config = dict(
    init_std_qkv=0.0246,
    schedule='wsd',
    doc_mask=True,
)
MLP neurons of a small language model. Each row is named by its layer, matrix (gate and up: input weights; down: output weights) and neuron, and shows model dimensions 112-367. Each number is 500 + 50 x the weight over its row's rms, rounded and kept within 0 to 999. Numbers have three digits each. A neuron's up and down rows have the sign that makes its largest values positive.
After each neuron's rows, "fires after" lists the tokens most often just before its 100 highest values on Wikipedia text that the model never trained on.

L6.gate25:500569517461446482485544519516468511598468539530570518437562519517497551448468556517492463467596544516572505465534476503522579532517461357464546383502534500470625520493546530546541373510446486566517469386483461474493477520481514518588529447468539593417486454501463547413491441533465576522459497553421476443534548561490503484461478505512455482473568527514545439495392447480466481582597529481463509400425565447592512446565453557508466465565506548506496538531502516533474395476500470439476572490481481515522524447488456456545583515491583596430436590366514546612431528508538438475475569498563559479545478549543509557480586445532532487517565462518518554533534500534599551507479495572486554545443435481455514543463499540445527556434502533471523518516375559564478451524422440
L6.up25:515483526524447576610496531507485668511414532480529503552481526498556521444463558451498465435406473512562512482451349528569502471467572486411444473518518481476470420497527484454476434471518493548581518515551497585450508489456512554483620499489515493475506500479486569464535532587450483425431551662531568416457560490578527537473548511467485514517518499470536503473517525476532485516582587390484455422479488528549455491520524435524576590577587471591559529495548559474424484573626475481453498474522504510492446483493408497530420424517534508434554581421430537507522506430521583488501516544554467492487442517482503495538503462500471481506493477491575436423464379540507483494559459542469519556485566568415539546513552481446456493472575561487426401458523418535518521530373477
L6.down25:586446495521492463484589481505571487494467490450467464600483506487407468514525548443524507543385613481557481577418509502620449519429439519526517528490425492519485550591495536519531453453451522576523457501545468518476440575500501532474489445574516561500625519408541393526488513596442512546448514579483503455466490439544533489489565510482433560506458496477519470620478471522490483499447509486553561519553447418516411534449462585501545511494496530494521434465480482482570385389579478457438468514413510508438522532372415494529497565609576548512523559497659466525483504534540490398498533457448519443588521477556503507506518473488510453485469582452500425491367521540441421553572531475468497418522397516477547477549425414530437450548472535496460571457423470466480465535515492
fires after: " ", "-", " a", " re"

L6.gate320:513619481512547477459441469543531508478510457487564562503509494414532532507488559481409472414532496514548574424460477504534505553548477532457427467535475475549453599537527615456544420472555546460501437451502446449515620532546658521524497541425543527415444458513501497569454465585453511502556468473481558463557502475446535408546536573388535523496540484464529496503496434489511457485531470593476408485610534425449446567497501492514462435572477371510534446524498490485530509547512426385493458550397420537458466479510458466601551506510500476446488513424434522538530499422486563492445485556534539470511562423555506495445544517462495500434459519529529475484575481486525438468522504453430546376512536518508540541574607548508371545519495570423457406430436478496485559442591427
L6.up320:498558461494506519521480464462510494487572489398505491502415489548437488439448487500518512532525475540554499594567499552560598567488497492516514461430489482461447449490562475567391411366565488425510493513464547508492562569373604488545580469599580580418526516571408492465489485505519545464441469487607496553354492468508397452486472404533569604534461529571451484498528482531414577458516480484502494439499509499559623548492572432472517500524555609527510495539451418523478567494539469438575570537557544502516478548472507499491503479519432448433444496507459471584440537409534512492495546528464507470554519441450503387492464449435483592360505519470573543445456489398435411472460548488529481480433445475487537500483439466546521444520407505435517531468483458475482512514514482
L6.down320:503457485559446397507491541529486536463491468438484438440415515443563502470493504570587480464499498472496492485537468468517644546412599559406574469502456466428520516502548443477510576441605586477547549464486568553413520534532516523490486409564502480483476435470519536478517453477466541432485539450541432556495440510498445482481490483487557495527447517497464494541525498505448459517477468510518471537561655541464429536458516550452515470470540548519484543532521547439412468641449461500513572579547412447557439515458597541463441534574498605529475541475451511553549487490514489556600589535568450516467479445528609428528534495592520484461487413486493487465560476501439479435390526518548504455445558551500432469441495466496559525517463486398467473550460571535590463505465540
fires after: " ", " con", " \""

L6.gate222:430531476472434449482591419444466511532452536485594522487551477464441512521450522573521439461574568513603532413554533470548565445515507496497519492565493522448586546480538555451539502549519538493429449483508477439444554536463480482486488499424519552503482449521502517482477493506558564473501464439422510515517515578526528531486458546524548577508546449419488494429492502459454416446552528482497501423376483474539545529552539488478477417512544494591464549571482545437484503487538467420531595552426380470548560470522528490378451490451536525503477510480427465570469565573495410523472564522481468410624451458470453493495423411573478526512416495504477543488440509475498521467427511469462509430497543492484453453528463594530563517484522472549570529464422520568530555513444443
L6.up222:531500457613496529554523516579440423505626511462478557505468436546551527496464493462593436538620432477411535504515453508386531512553552498415457432514487482633620612451506533458514454405439563526521498385430514488467601487476524586450516455496556524550427560527497467525475498512494533520496433452531520518523489522589469435438548549491556536403546510485629429414520558518513541493545464494389561488476494426573509509497495486532484508526483474529527525427512450522542465496496504498507465472488558445542540454464493493570532573564462482418514538542456503556496490440488486473461462472459490511483547559488512466494469408455420509568557510528469470540533450548506430506593518426508459453493530487588486548514513474431456494569471480509438532463557582548552419467497491
L6.down222:424459490386537515412595480473421432477459519536470489426532434471428521494513432550541429557553473511566465465500543408484499496446490536451490494543491592512502521498499491432505417501481500499549473591460452517521472463436503439580412444532540494545402537422533509491474554478475556447578547471463473542540517426500576474542460577527554502495497475453444478466456502485516565490459446520441621448421517413528606581560508430473498511606619410496592497481512506448537568523543439561458474511546441446521480468544575498547484471455538474569566540471518538544549488598472388530567515500563500451511480429484489450440467461430483588475356487521498407499513538503554483543473468415503438489520575516526438488487480580444478567531490444572405356484541436496576553485562491
fires after: " ", " the", "en"

L2.gate59:463474394559425450512492477533516548528595468462604552484525444498509463376482461484459569503494565546480569531481487437459545507589466529497609524497449521556559489495546465548486479559563460615525548432550441520541449518471454484571468446475620557429576524571499532528456548541393492382549496561539542548449518560547492530521510611548475550586482431508500494441407522513479445459519501462583461518569518494499464561488501514557549506497459508492476508559532513457608445405563498506491467535555489513554511521481467583439509581497435503504462485523581517428547668528505451581536543427460475502501515527478525509430459487531538523486568567493548486538585497479479490397492532477503518510515450582540518531476505470577464478530450487492533545536470503563496442496476545
L2.up59:493571475541488443571479382595472489478510531590500524469425454437393415452524511406495463547579441567474473603529556506460456510561536424510542475533469513392553498608492501489604492506521528626534494443548529476551501434523543555495496509460504475545434497476562445490401465465549532395444444550502464512477514581539504540557491508561595586471483495458517592487510514478477511560396573506501459521459510423491454388417483538462479384505607551527601478483416507544555404526456434532508415542487443536453519479524462455492612538493544587504501448473574483478528534515469508516523549489478502500521471496450509516457441432497455620515528421453557469452520513529531547466448478417531530458493481508554589505521566431574488541510454467437494581449519438511528469459490404
L2.down59:500427569509324416477451477461485420413462507502460460546622470423533475501524555466493523426493588554509508363585507555487547476559553467447515511536452518461552535477488505558517501523583443542453486555529423457526541539473474469498516480456488549460485563447480482548537628546423478605567564542600496461492495570507533514473570514473422489522536494472510615553501452410451488544458486524540481499554383425500506525539456546533526543515505561472555521504482486483429501504576504412603564476514528572442489500527519536540483489490469515424613487516501512429533524506478472585480457493476575499554538557568440511467557454513566479506527492498473459541536528408437511391457569448519559440493477480462528491481500393517555537525506585495567462543488449536541589532513479
fires after: ",", " Ro", " re", " Bu", " Be", " Ho"

L6.gate332:517578545472490559599520530511606545456456484445555549475554527507470491435475564480466443468594472536553571422502497517486572505485433539516512440552413434525414543512568411475507456402530592472562533382505434395526567557417521481562566555471489506537534409509460610534525462542552655498468454584409551466504490566488524462585542521446477494487522591518521478413555563504393497461489417522496531540526532475516542457501442527507526482516428467517529503553490529537448525521546512406582525499480522488443526503430525500445560355475511478488498449500477557572572547460467562467511512554557490438582522419526568510499506450517481521503495471503535450576432486522524418535486484535542578501478532478422574548589553563527427529563479564579521490437417537507474430469516484
L6.up332:488465495480491447450415487541431603470468514459514531514562507466554491457480493533470433550552446543446487433544546548481461424547509496531469460470441439413528429501521429512476412590530510421462493546565475556518606514501478529523443487507506477431546524584469484493541465412598460572531515515469546534523388499526473610516506582488511520566524506505382577476555456591457498341469459404535497520481522440547434494434501456479598502513501541524499515539490542473519495457436494549521504604538538500579526499419529481427516465516516355588463501440392421533505518516553475415504514490460454544456459578480494417484499449462520480424536545473636562517489569492528475453550498468501458570453549539525603433482487442468436419409490412426582480481408505444411561470568489
L6.down332:431498486550490524539426489534626492471515436515481511500418528437487492549579466447596494482501563573535600538512513526532484495405542512429428548485512488482536482530549520575575506445576515504558404479505518423440523535515418473480539608552485478473552532514502549452497430450584552514439526559510487558558442539458478457624495400412434491409500496479519443429587502453521569400543506433562605499459593512468531451545514463507474572526496503495538506601497509420499505516473423544523552479518519544510430485528478509518506391530502491522548485413420391480498535513542414422514478514494469442474482444537562525546470473525448505509510473516573486403508562539400380556498463527536424507499478442436548420538539418449503486471501547487481451571515493435503435587467507
fires after: " "

L6.gate212:501466485513545510557569510528526541545489479576554508542437476417508457464475506525492506418485444481429550453478453478545514551394485485450461464532473436492444500498667515484485522468508536494494469551627516528517433522524645525523529432443551497588340451479491477517390467621516480462482508535457452444509502470498508410569462494467476489542493643505522520529480524484475495462575396550497535398514556516572500517455457513484546432489514377567546517544480490463516482512521501530452509497487452536473470554491463432528495482498506472500526490469539490534564610458416531400467519569494472614553464450548486537455535576559372470578486541478540453549500452554481526462519504419478545508473521503446423522522530538456536534449451560516526384373431547464504499430442438
L6.up212:451580451498510508550502477476445559488610582490466507526534500553557490518487488552461491458567459419412515508599398619591441563565511458550510556557455522468565481549475540492566497491445515400483458498495572507474540434613534549464433601498528517472438528401555480528398494516506487444474439458536443507517498413529425492481422466482546464552520519519431520566601483536550510489504605561529492543479503464500497609429485384435500483526576503514437558516499501466522452542522515551514508501514411469520507524506542563483497558495450516407394557436468562463605572516488456455449453620541560482444527509541521440577600517512551472429485442491493482549556459458408541445486498482518484466543521476544520440632496507556404449466455581485430459520369547467633476482504456
L6.down212:450519580534587508466485503513496473364530569482529487448480503485497477512503489443602522513479491533442582539509502547485566486466428524507560496514514505607537482481497556502494547469487602484490481532544517462482430463464560527548539533649475467492478479540459480458563592456491513488571444556507537554478458484518563570504374458472571589493495458507534494506524497545439513539487474529529577461459481381484399525550477524477467494539526524595444494458538500518621483529501442450589533593496444560428545474511557548613466561410498463545416494541429552542465522498570417548578522537540531388539422537517485403650455447480451539426484369645431447417510592432502509534589506447490463553451517525580506478476493530483465453523554488563498594586548473521462478552533464
fires after: " (", " dis", " ", " G", "th", "en"

L5.gate151:500553508593504472589511443499491535494586505527487474427602454455415469483531497522498503490488487459509574547528574541498476491642520547546512585507472543501620484446457523425484489523481516452448415552520528471563611502501572555471530531471479418447450561550445518525516539450420494416559526449590454425533492515490416446543486481498502405499532494538533420441465537519456474507500450482595536454536493453528455431465556495573614503466418438550489432570491616515492515465491486512510532483360460505484422415496528491479525501493456463541472422664467424542527573480513480480489534552489643497468535471464609380556506449549535479518552563480588540583447433449393429503488516453491498506506498554470503503475481418499585467444541500483439410528524508479526629463491428
L5.up151:458547528417464538498503516434586538536465506482497476488512597534546455450497486476516512558449529501485495671436571453531576476422479534576469510529465521519509507559597471560510563445512499574582467450502544628490429477515461532539526465599519434470512510575375495497507422517624464579487552485476423581533496474391475475552526511522430522513524524475488595526420482541448503442508466397515571504465507436548502542491424499480498597491509463481491612480536472436467524490564452554497483523476489490520564468500574528690467473504511495494489483474523555513489512472465536468421542530573421523527465487545457469578516524443570513567521514489508537514514424522490440501520562587508580450535490593536584493455467534576484526450458552458470444515489541496511487503481589
L5.down151:466439527583456543433465520525517484548564534555528490512462501533472450477408557552522486530386533493577530581502516465529459495542476459562539472461495412493528490469558551452531459439519515570535429538562490515423579445515370580529520512369557531524549542544511506481457440498474474484445550492441561457535658527578420449471556499513457630596454523438613538523486503471540494438516496457488603524437589460429439560426493428370456482543486454458483486585438491536456562498497493471571436542463568537495498564512508545647503547477431436425490521544584566538494487545551520492467475492546495543477559471486501540552496506410486585507474506558469582483521529500521410447459519427477502515546539534523514506525552509456578529551577437521549529414487443513512533478484452
fires after: " the", " The", "ie", "vi", "The", " ch"

L6.gate163:541519571527441566596475502396446442427498485476504407486496503550501443521545451557445507507586499497508483422522532554486539486537506602549385513534463474412496485511585476485493502415532448507501437484534493496447478495510541468476571536455447556471553510452449532487512519594497526590491604525511530463492541442521560593550464551440443506518554497528494516584513570535520430453508539555603558495469511491526407499474575538493478504567488516532490531515542483487493497433480462491423507567532393521500429468493507497424404450446456476466493437515451599425508511504456520508413496493558618443528464589441488594485570528512488444483410477491538423609491434487399450554407573502464443515423472453488503456540552447512497529498415521536558496571466502435485598476472425
L6.up163:509471543435515492497612446524472523479458493491554397516446512508445574512449640510479448533433478559453451492436563500487479534517492469459596578506504505470488487533662551561460599510531541569488559490458525468538413541555497450494487588397432432460556516568500540554485492522489471469535621440531469497508462639495452545471520633543389543505566398439505476502476550544548567512504534442618514548489521451518561488444467471458498426435408467453473518502499507511490539496489394539463489436475480472496517539400563476635486493436529431481452504404451470570499449551556521536471507504428490531577547509524536635488587505560489497429501539469532576540450558486506498531402477500513522515346572585420527542457492509406563505459471538478562462549485510503407484464580520
L6.down163:444509551522465456478484423550486537491608485529487499465561556487340524493465497457558418463495440442472534464517440574520486525468456497405532497468545565539540471462481458479512547508458499526426488548487544514405485461559525513478438369501510476455450507435460565565565531508536508503463466431444518486426411423431466425465519616457471527482584513526528480432505611446488472532602493456460589530488505544536563432532551482492536485563590520482545512523410476483500571462497555568460509424569522426409496540485439510438558513462466532587438442523451481648562583575488515464439549471577502511467536470406482480462499560453503500492545568488458440467517457555510453467563527417445501508431578569441452431408452488524478523442499471481533498485478436601549527628469463
fires after: "c", "re", " re", " sign", "fin", "ec"

L6.gate206:570580449566497499518478563530520502528497474523508496607517419478481485557507512472483480451525536462550607436425518507555410505463468504463494507448483466447539506618583505447477438481489481540508445455494577533504550591465588644519588544437478485486550425445572534416590475575496485553543520509501453573435492534517564487525564508506495526507460525457499442482440448449485514476469381407541551464371536493487532443481482485499519542538462508613527498516560501490480540589469510571379503515513489555475440430427448449546464523535477448546489562507467510487584537474554453587547558569464417497474530586487534504557471483385465542482479491583575529537483564468475586433475464505478500466547578461570579572566450426487590565472497559497403425446568463480446530480511497
L6.up206:446479525467505561515513629463464465540560466426487471446552478479484457510512501483481482479498391447508517559466467455566535443521529572537440551495460535471591532588420449505442556481490556494404447493506516502522445462494375538415455591556493630539589491510535510513503485496510493468512524592523420509513534430442543508464486505561508503504469518594463441465579445483444613516526534542561546590503510501474462561494436504487499460493450442430569481449484506437505477514451508549542530453405504525439491599446500508547485506580526489518463444436496518501429473571640426459471500487505620520489503480540420407487530563493545508507462434433478465475468592533549563565485583471486416543567470548518486529489527463590429529471601553466390472513573520507499521492604493
L6.down206:431513439512427503517428485582362575562546449480463549553469498613506567521492561514517501545484453421497529497404523540577461432548456534512475540534510478522493543530435501556504439464473513505634525488480542556450467535517529396607587495477466485563479541542556470634566569452590423538441483514445505441525536511482531468547455469498499472542575419469507426520535461449488536551528407433489469482567499465553534564430469521457519539503548503446516520441468507365498554576482577516560497514445510440493499508493528446545484545427493449502611483588528426491432554508516413433560487463463518473504488491578567407484479439423445533510515491611501533596480511468476497393471480573488430571459514499519430496494513523476406423593530494495466546620536502561562478499560379
fires after: " on", " On", " Y", "y", "Y", "ni"

L6.gate7:408362574502521475501588475517470521541556582580534474538561547489514522499502498576496485522433464456509538513521494507478426582492456551501423476525464492488408476455561539471399440476498542444525540488410514557474542531523541441507490518531551428435409412521533533489479586546405597434512527382536494438490450537481495480494554432505524576459574519460514471418518496541473406456539426480590526508521553531533417451409509502497468574502479431574422440474483529516470505592544524616407551645510497532536571458489513529485446512460490507441431597575460449535389501509434546464424506496414551475498569544522523634560618498488536488486539463489476515507464408466495440475559499533452557437475492517462512497466472564538463575579527460491650480578547499472470428427524432
L6.up7:523466543532477575423527490527528427573539595509453533583560509567546491588662495535398535411467542514420516525524559508520457451500419431471515534472411479535453465524385399492473477467580540441410498478509473501394525471477552513424501518548556439490469452513513441446563433375474516547533506520476480522571483502444460388497483507431487390492453478454477581508411514520504540470455579427554432486398460518411371471504497477478543517527547548502515524531429495524480506537522540551606446478530497525537521448524522504562574504543514485554578570532425400523466477592500538480488434473446427430411479482436474509469545555526563480500575452522506499480449445470581531467427413591459515391513402508497432571543496567517507537439524436568525550562479519560583404520489543
L6.down7:444432581442613531533499583429472558541451466437358560550548451489517454545499528491604433489433498527571525528548428499530524477466551522481424554534523467435473512529543473575556443533541541452518575472522461520476517541512451589405436532410463447541456494388459515463435461500456514597492466441529509508560472503519473573491507481580465553574461454482528554575524567468521555458567399374439484540484393494455458409440403464562559468458447512496531521444432573547487511449579571448469514521472472514411434457508583509543502571606508469450508492441557472511511507406553442495468453619474422548443534450466556441508458493451444533537425454537465480538410521582549482532485525524475465532567459532534513545489591544480545435440489482466401493500482501425643462501445550
fires after: " bo", " the", " The", " b", " fa", " |"

L6.gate334:493580553546532432478496642538489564495467587560534506481566455507445532435521493534470506473516464560500528529515547566613475449556550477485529501564472434519536466513455416496451480476506496539475507498499485499505514508592503426521451496523592488485468495552523455545484514501513618442499550535388471532471455416382411407527514496405483500478525473512443537484521516480424412497569558392478524447586477428455454511441512529583533452495448448452544547537513519544524403539516442572549465585444523483534531398490541546596491489492549439527493435446533516484537495466593441417553490528486578494545582512505484499501419601544443557488433523446519587476490441518510505445582574398464464426640489590583473526492636550573627461449553455513559424533521540557494505496462425
L6.up334:458493469498470511567509612582509382472549453457515546457571443400592501493540543464527461372549537452501403371461498516464533513537439485406424467482580470526498437542563557542537420513469563525525458468520419477456500559470541474510531452528534542487621444475521589623557563557499531459492380466495472492477589445525475503506521533417528588504451526543448577500483546419563483551479578494411509439537500497438577428520472425556520470533439499568570518521536531533451487523534464529426606505525545491500497470482536538515506435518432509449487473555496584575486479454488471423551529538537431470535522445511494500475450521515436438573479566518438617467567454499489475592519403516472456494439567492544474460440486471436453403554490492434477565489515460524408490439552427
L6.down334:450519566508499460457496485430570444588478522533424538531494502396478467509438502489528455504517470429603406479521526549503488446461496485506470529451478492534458509431468553535518493476435554467443461459416416529509504444596482488554506499566573511488507529503516503552529426450547473425406555578495537553565378493435484505487517433443528547518507571515460517493433461438465627493484585482499519483469478484412513525420539558590488542598509492569539436570580455416563455542534427623501585529497488549579522488589537492452565477504505477385444445483502496536610453466557379412483559413484481569467592404477483522476484539489536601553467568504501477480507461517519503459548500507514427577583540470465487488427414507535454479477500535450588457473466502498470511427530466
fires after: " ", "le", " a", " D", " L", " De"

L6.gate349:495442465484498505620486536366459529460445461514510473458603506555515421567505458494491478544441498445465527460502481386413508459490513569506522551453455466564533565554463522448486554523523559408462534576544470398451523515535462557561543453428437468433516493542498556528499601474528522558497504538478500420486555604617592537605474400454456538493460524426528429462459475475452509437518478474492404493429502564499438528521508465491503581568504416603539546533565534471450513428541571415396512468526511480479555520541498542454507446523534487469358460451490418555536515456507473502522464477513523597530430456517462624556460563552461504465532548474482600403507455530567515530473543523549443569485496463466485497498459512501454413450522485431539496555499476475574423478397508
L6.up349:451478436610540442458519460502372406512544473522493507608543464576529411603502614542544433511501353469439450539544507475434486489542554494473562492488530525569421527481382419476489600501438439488556546462506515522443553491526458522486497528440537472449509527490535431539431557517488444481485542445435457480451573542446537575476503584457508588461504495452534517413497453477472458549413425526472526524505520526528477472427460579522562483468469505548416418517475488468588470458553535423398563485518507494518547521387491552525478487493549557434421486487439462521473493491484413509438452553471467539498504480592422623525494441548549482516494535456446541542549552478450506466515542389536516534467411501455383421475428528545557423507439573541465485561536467535542477438432468
L6.down349:482503487456516545375484549466562455597471541486375534431469501465458515519519450497545476476512555490570489455474516487478505526477586548503510558409554453559458445499545544555479567497524530465456427567486533525508474513463482587423586425551525560558462425431477532507473490529419515487442563528544503461469521498513548462487513441505443477530476558537497455616565498451529419496520565494458566546529417467572496473556479527534561590438465490487504647496399518515536503433494498492509514549521528524477426485553562454503664355593447608434578500477511544518511471420530458470601418466547495529554438505520495577437535505505411459578537450481506511494535442587518388566479532535557423486516432512538514604501507492443446597574435482527543472554582520498501539553478546
fires after: " G", "G", " sp", " Vi", " M", "e"

L6.gate367:541541562480479530437497531554474515501490499519632456477505527526451559460519468548583436479537530589512565445418538578533481416505449459485506397493534596482640494424570569487510432514576565480534531407441503509510509485438605530569403555417596463493457519517460560524467494609546521511514468545451555419457504516527602469478473566482512500475565513505487472487467473535454494451504479493460444531537498475509456565483517555504525428467449523476500531460505474469531534599499467491491467466401502525487584446479457520524424520455516597397496486393464480519443553483529561479519562521526446503478514457482575431485490459443476521484453477523508486504500490577584452474493446556486530543508488528440507506555506447550519475454472668417498398401445478476525478564418412
L6.up367:559518533530493447508433530559440491405419478480473393581411514457492505513481506488532443559415466482588544585559484477539535452440512513580493412452685534452518530516604486493490550494525418437492523559450549400550458530455578494475571547525512437521472508478608541433534482427537490379438575534648475510432545496581501582460523445541571576485460540503519523565462506552483453469416450534570599501535546507502546455472507404495467620491548502497551546382517458532586493514472453521488555519528449464434469483523510563622519433520498505496454528496509573461507546542552576458462542418501459511498451508483467573509469448484552536499541442643561468466597465438459449517447550482397583473569561522479585434420573456476503497496547517508472441540493501530559546505451475
L6.down367:435528462530463501589465499521490444516522507544564469335578556516615522499510551517502551505414465582554593462512433518471569425578418538490546429500509500490428503446510401522495493433524497537448502581452430456542433468413538651522488510505537534569460479508483458431519549506439445524479387514477499502419520526496554445469456564448483495437575536537507476525443547450568465434478581471478458522493401523477501467454527426549581525504526492489566532510520496533447539509474562426459476521463501546471580439532510410504488477406542563549637528448482519397498486563428545505502497532561543423532490545452475573589508524531495465516483528571507432569530455572555437530568491446531476550500404595476517527581437434504407497541474524429386465493537475544466465452544453
fires after: " ", " re", " de", " dis", "in", "f"

L6.gate129:509487525518587482600523574364476530512519491520557475526514471392455495426504551541489516510497526473628523535569480360597423483555461590527470487529503561552448518479509436360506576472434604551550459550515573432503434471411504543516574459459560517511501544510488504486594560544499534511504565601499576505551558586491455525462512473509587450562535526489560492404515509596494418443438450603512401492466536547446432496624508536497463570505531524534526450541547496464583502523516474473557571508568584458504462557522534541428554449521443626493442478442530465558531544598526491590544482502451505479508511461513520469502537416544549576473431411467513560437553511562486522443568573558524497417586481565486465486514498552560412539642564566522484479488492513487455465507543511
L6.up129:504508385533574538493402476437531480471519504559498494526426522482519482509578494528511597545417442503466482498513528409485512408498513508611578575498460481577435483461483459409477539504502513439494495504403507441467489501533526470508499524446454569527529470505490453565430579502569457582539580545487479488468613640414490483501501490476502613555527461545522447373488535577427395431433419534464568500445492467480584449455469573581500513503484513489553500505498557470477457562454502467426545503537489542515410548467485545476535487473368552524499462542622603502477494429446497554560530504573384479488494401506452524469431429525432507527440524371468555443497484590514538442489511504530414473565577493453509443603505536475508575538502497565485436498479381517465523586603546
L6.down129:502487502425515506473508549515579427555536579514414444607521557523443536496420435565495420555414532398443537481563578505421511523472541648489459486495552507531436516543535532523532583511456437468448456509539446507537544465524522537482512548485540472462502430447541450469411520467433493485472499535542548455445577547406519502497586529530521531558559506517432474629500411598479542507522595516490600490432435498543489527496595509474439515479486526478540498429561507562492421553495540459575500600474441526510597472493565454559426556543536406441455438500517448479516489455563497494677408558488548456505461610576557446467473479394456485559508557496459543539493532495548487594481525489495487490565535485508520545509526523433496524569458515458521463577618440501496475440465592
fires after: "w", " R", " V", " G", " Ro", " sp"

L6.gate112:505537509502454497507440514467454488502527534513520495365514523462494496470584533543492397462537439525564477530445564511545497590545513508416484461432399491521480475545411502521501485587420475469424507439422542492512474609560494462459489500583531568496501522488428569511576434493522400454445475611498566489472569441510453540479506619553527474472501542526542506438537534499429508499514500551526567428554525541433562555459441510480516494510500476479512577576538486499556528516546540409524491549415437495495500510429550498593566416501492428457438527538468629461569450490566469571416520532511578458500483513559531482469510550483546546520376653482468484476512552518480460506369493528496459495474478446538592494475613548545459470504508531402565454470508519511469515454584556
L6.up112:468539448520429492555473501438420416470509502441521493458478436451494589424454500443514491480476482480582539457460452562596471457430535487422426434571520472553486468504451432436540561508506595431502480476506510501478610511466487493492449454504408605521529540485434489481524547455474500566502475458481546461499587562561531560482554487475573532488522447508456552507460454572437530435537426565465470521552487392531488538543544527465532455561535505600492482502506584457521562508508438475482546546557476530493491385533457551568477579504547382479473518497586438579539601476517438449522544463617445506568508514528497406452442475562484513505565555504496517468584446604483469467433559551453591494427572502570477469392504499437426518538509531619534578449432467505559541592523538
L6.down112:469424524551499501427475445523401428552557557623516560502507417527463496471526541460578482465505522524528532628464417542566524616507473580417479461514417527560554548483426463471522521540528451493496492452537506517476504499488487533547582478567522516494533444528541522480454525445543528394468521464436555474447426487534490472486510484550475502457546593532490527434513539462610485506505358553521519452570594412500527499529446400495534425476493474529549498496557447401458445406449483532505635465553499487473453511490490517583544434446564495505418633424394446583470455511534504568590495497444446440404561498508522523558431433581501569485505422540563457485610544508547554507549462556504517508533478535540531583484535535508595466487557369550496533487484473516511501478559568
fires after: " in", " at", " con", "in", " ", "di"

L6.gate240:519496500484522485528370476558546479504506457509526526472530454508403410510582445575401484528495504439470424471449460432480517509410584488428385465457522471537586566516589479448359540475471541506511469496517464539553533480543512495482497508504622473443421448532449537470560582498582463487461462469559428457558478504530499436486566575463478552400487578415533545518544481521474544481541504467505469511403539477447492478482568456502603482465478539521567529495492518455444519451469564475482470427574572481528518489489472395532410544492562539508516528545535471524486484503607456624559479452572580490524392488429421534545472467622371516571490524422443495365484484494559512506408478497406556461472453468491575473405408535499404446470508509521489495468506499556527562497475461
L6.up240:483492435485510594480603455482504568487474494517540532385542492673519474481499482523537504492574578534458538557447483492456502487606468453486450461487440548437635585506416711596554506558478488524479532533484552512448450464485454505493476491530525523505456573515504408529491520449447483463581548517496507545446523354474498471536481462517452538480522508474496443515479511454405552482465485460520561588405500508509579494503492539536468484558487541476570606494459500502404483511442488575519562565482487504578447379352563511570490533496475565438424435502465475561479541482462452478452454477460434481480502597466395450534520565428498464476492552414529587546496573515474516515415477517503527528435542487517514522496431444534428480511514539438481514501553506532500472464427585
L6.down240:535451563529486510498497438401507490479502520433383459584579501460471484545470528450404463633457527548510457441486537506464481452451468525534558467475600562598494537464515539493479499522513515516492494504459475492510615522319537425455516371518436450554487516576555493518458581495497478451506455564511532523490532511473529494481590573555511530496540523492489475513469550476439454543526620556495529524467444529452455549502436553489527518482403554655481464508500508601496436575494614478478502487494508558473507476473507450540609598521598440503467509518490463476498474499599491535526435488472378498460505508592487499445464459388533501416554448561581476535412418521450440541482475432435516531491553426458520547530551513496437567458473402496478491461583525478503516490539532
fires after: " f", " Ch", " F", " G", "G"

L6.gate271:535458588457486502618480467378519545484470404472576500561518540479405540440476565519501531379409551485515516569551566473466447436522633543529556508468521458512497463595540412412439459494526521561534463520479498465511516568574470554528555492494531586376528471529450518542499592494550534636521535535577570403524459448480543548497480502503511538473556546439518480389465513623459565522451463466510556538484556552497373503465409434529442543555522478416412479487465550396524515460533576562465498520487425552474442517604555470525549530426569488575471577411478470489505518478481442440522529556546483479459546573494468476495580405519591563571439488521502494518435498504561542581574521525549450435499481481517466560473418492479481534490561531471557481500626469476457501512439485
L6.up271:470439466553446521597430573478461537460500510526482452651561512490510375467544587506421545506500467414515387532494610514442472445467575511517646611538518475490391497544494457530383462509543530444569491457485515454484431457524423484572421525431524571448444470483514523556466511458532507454571493515491580478514465560556519491542438502473452561508517471559532600463549463564526537530499543511440493425444541499502499570457437424465515571538469490476463513516478528493540545548568529512490472467529414480522469509511486567445519453400480591567457565498494589414505599584463484486489464430474537520512545440463530550521587521509540516545405599453459512522487498427574498473470506507508436487405577605478493554475428524529466510472573580488467471523567517501502616453503520
L6.down271:459517495479536554523460481522385467543527525460396566571545499494503518591465447480589558458565461490443574489488552488466487494632523465486466486507463493404535449440398462606457514410459572471461499526487496582501451515528447564545531520527530594440481493497478461461566512481492640507565491519581557499478578506488606500483569495543443526480443575435504552474578554491559400522488423533616487454409385546566524476545519445500484409495481513508482544515459555510535569463439609458480494538419529481464378546536500542585543476555394528521451516486452557418429442502479612491494473518555488489457548421440443428486611538496458509461523503486488444578525558570547524446532548493467520451502525431455435478432465579511533430487549517571508553428523503538525506507525411
fires after: " f", " F", " sp", " Vi", " Sp", " vi"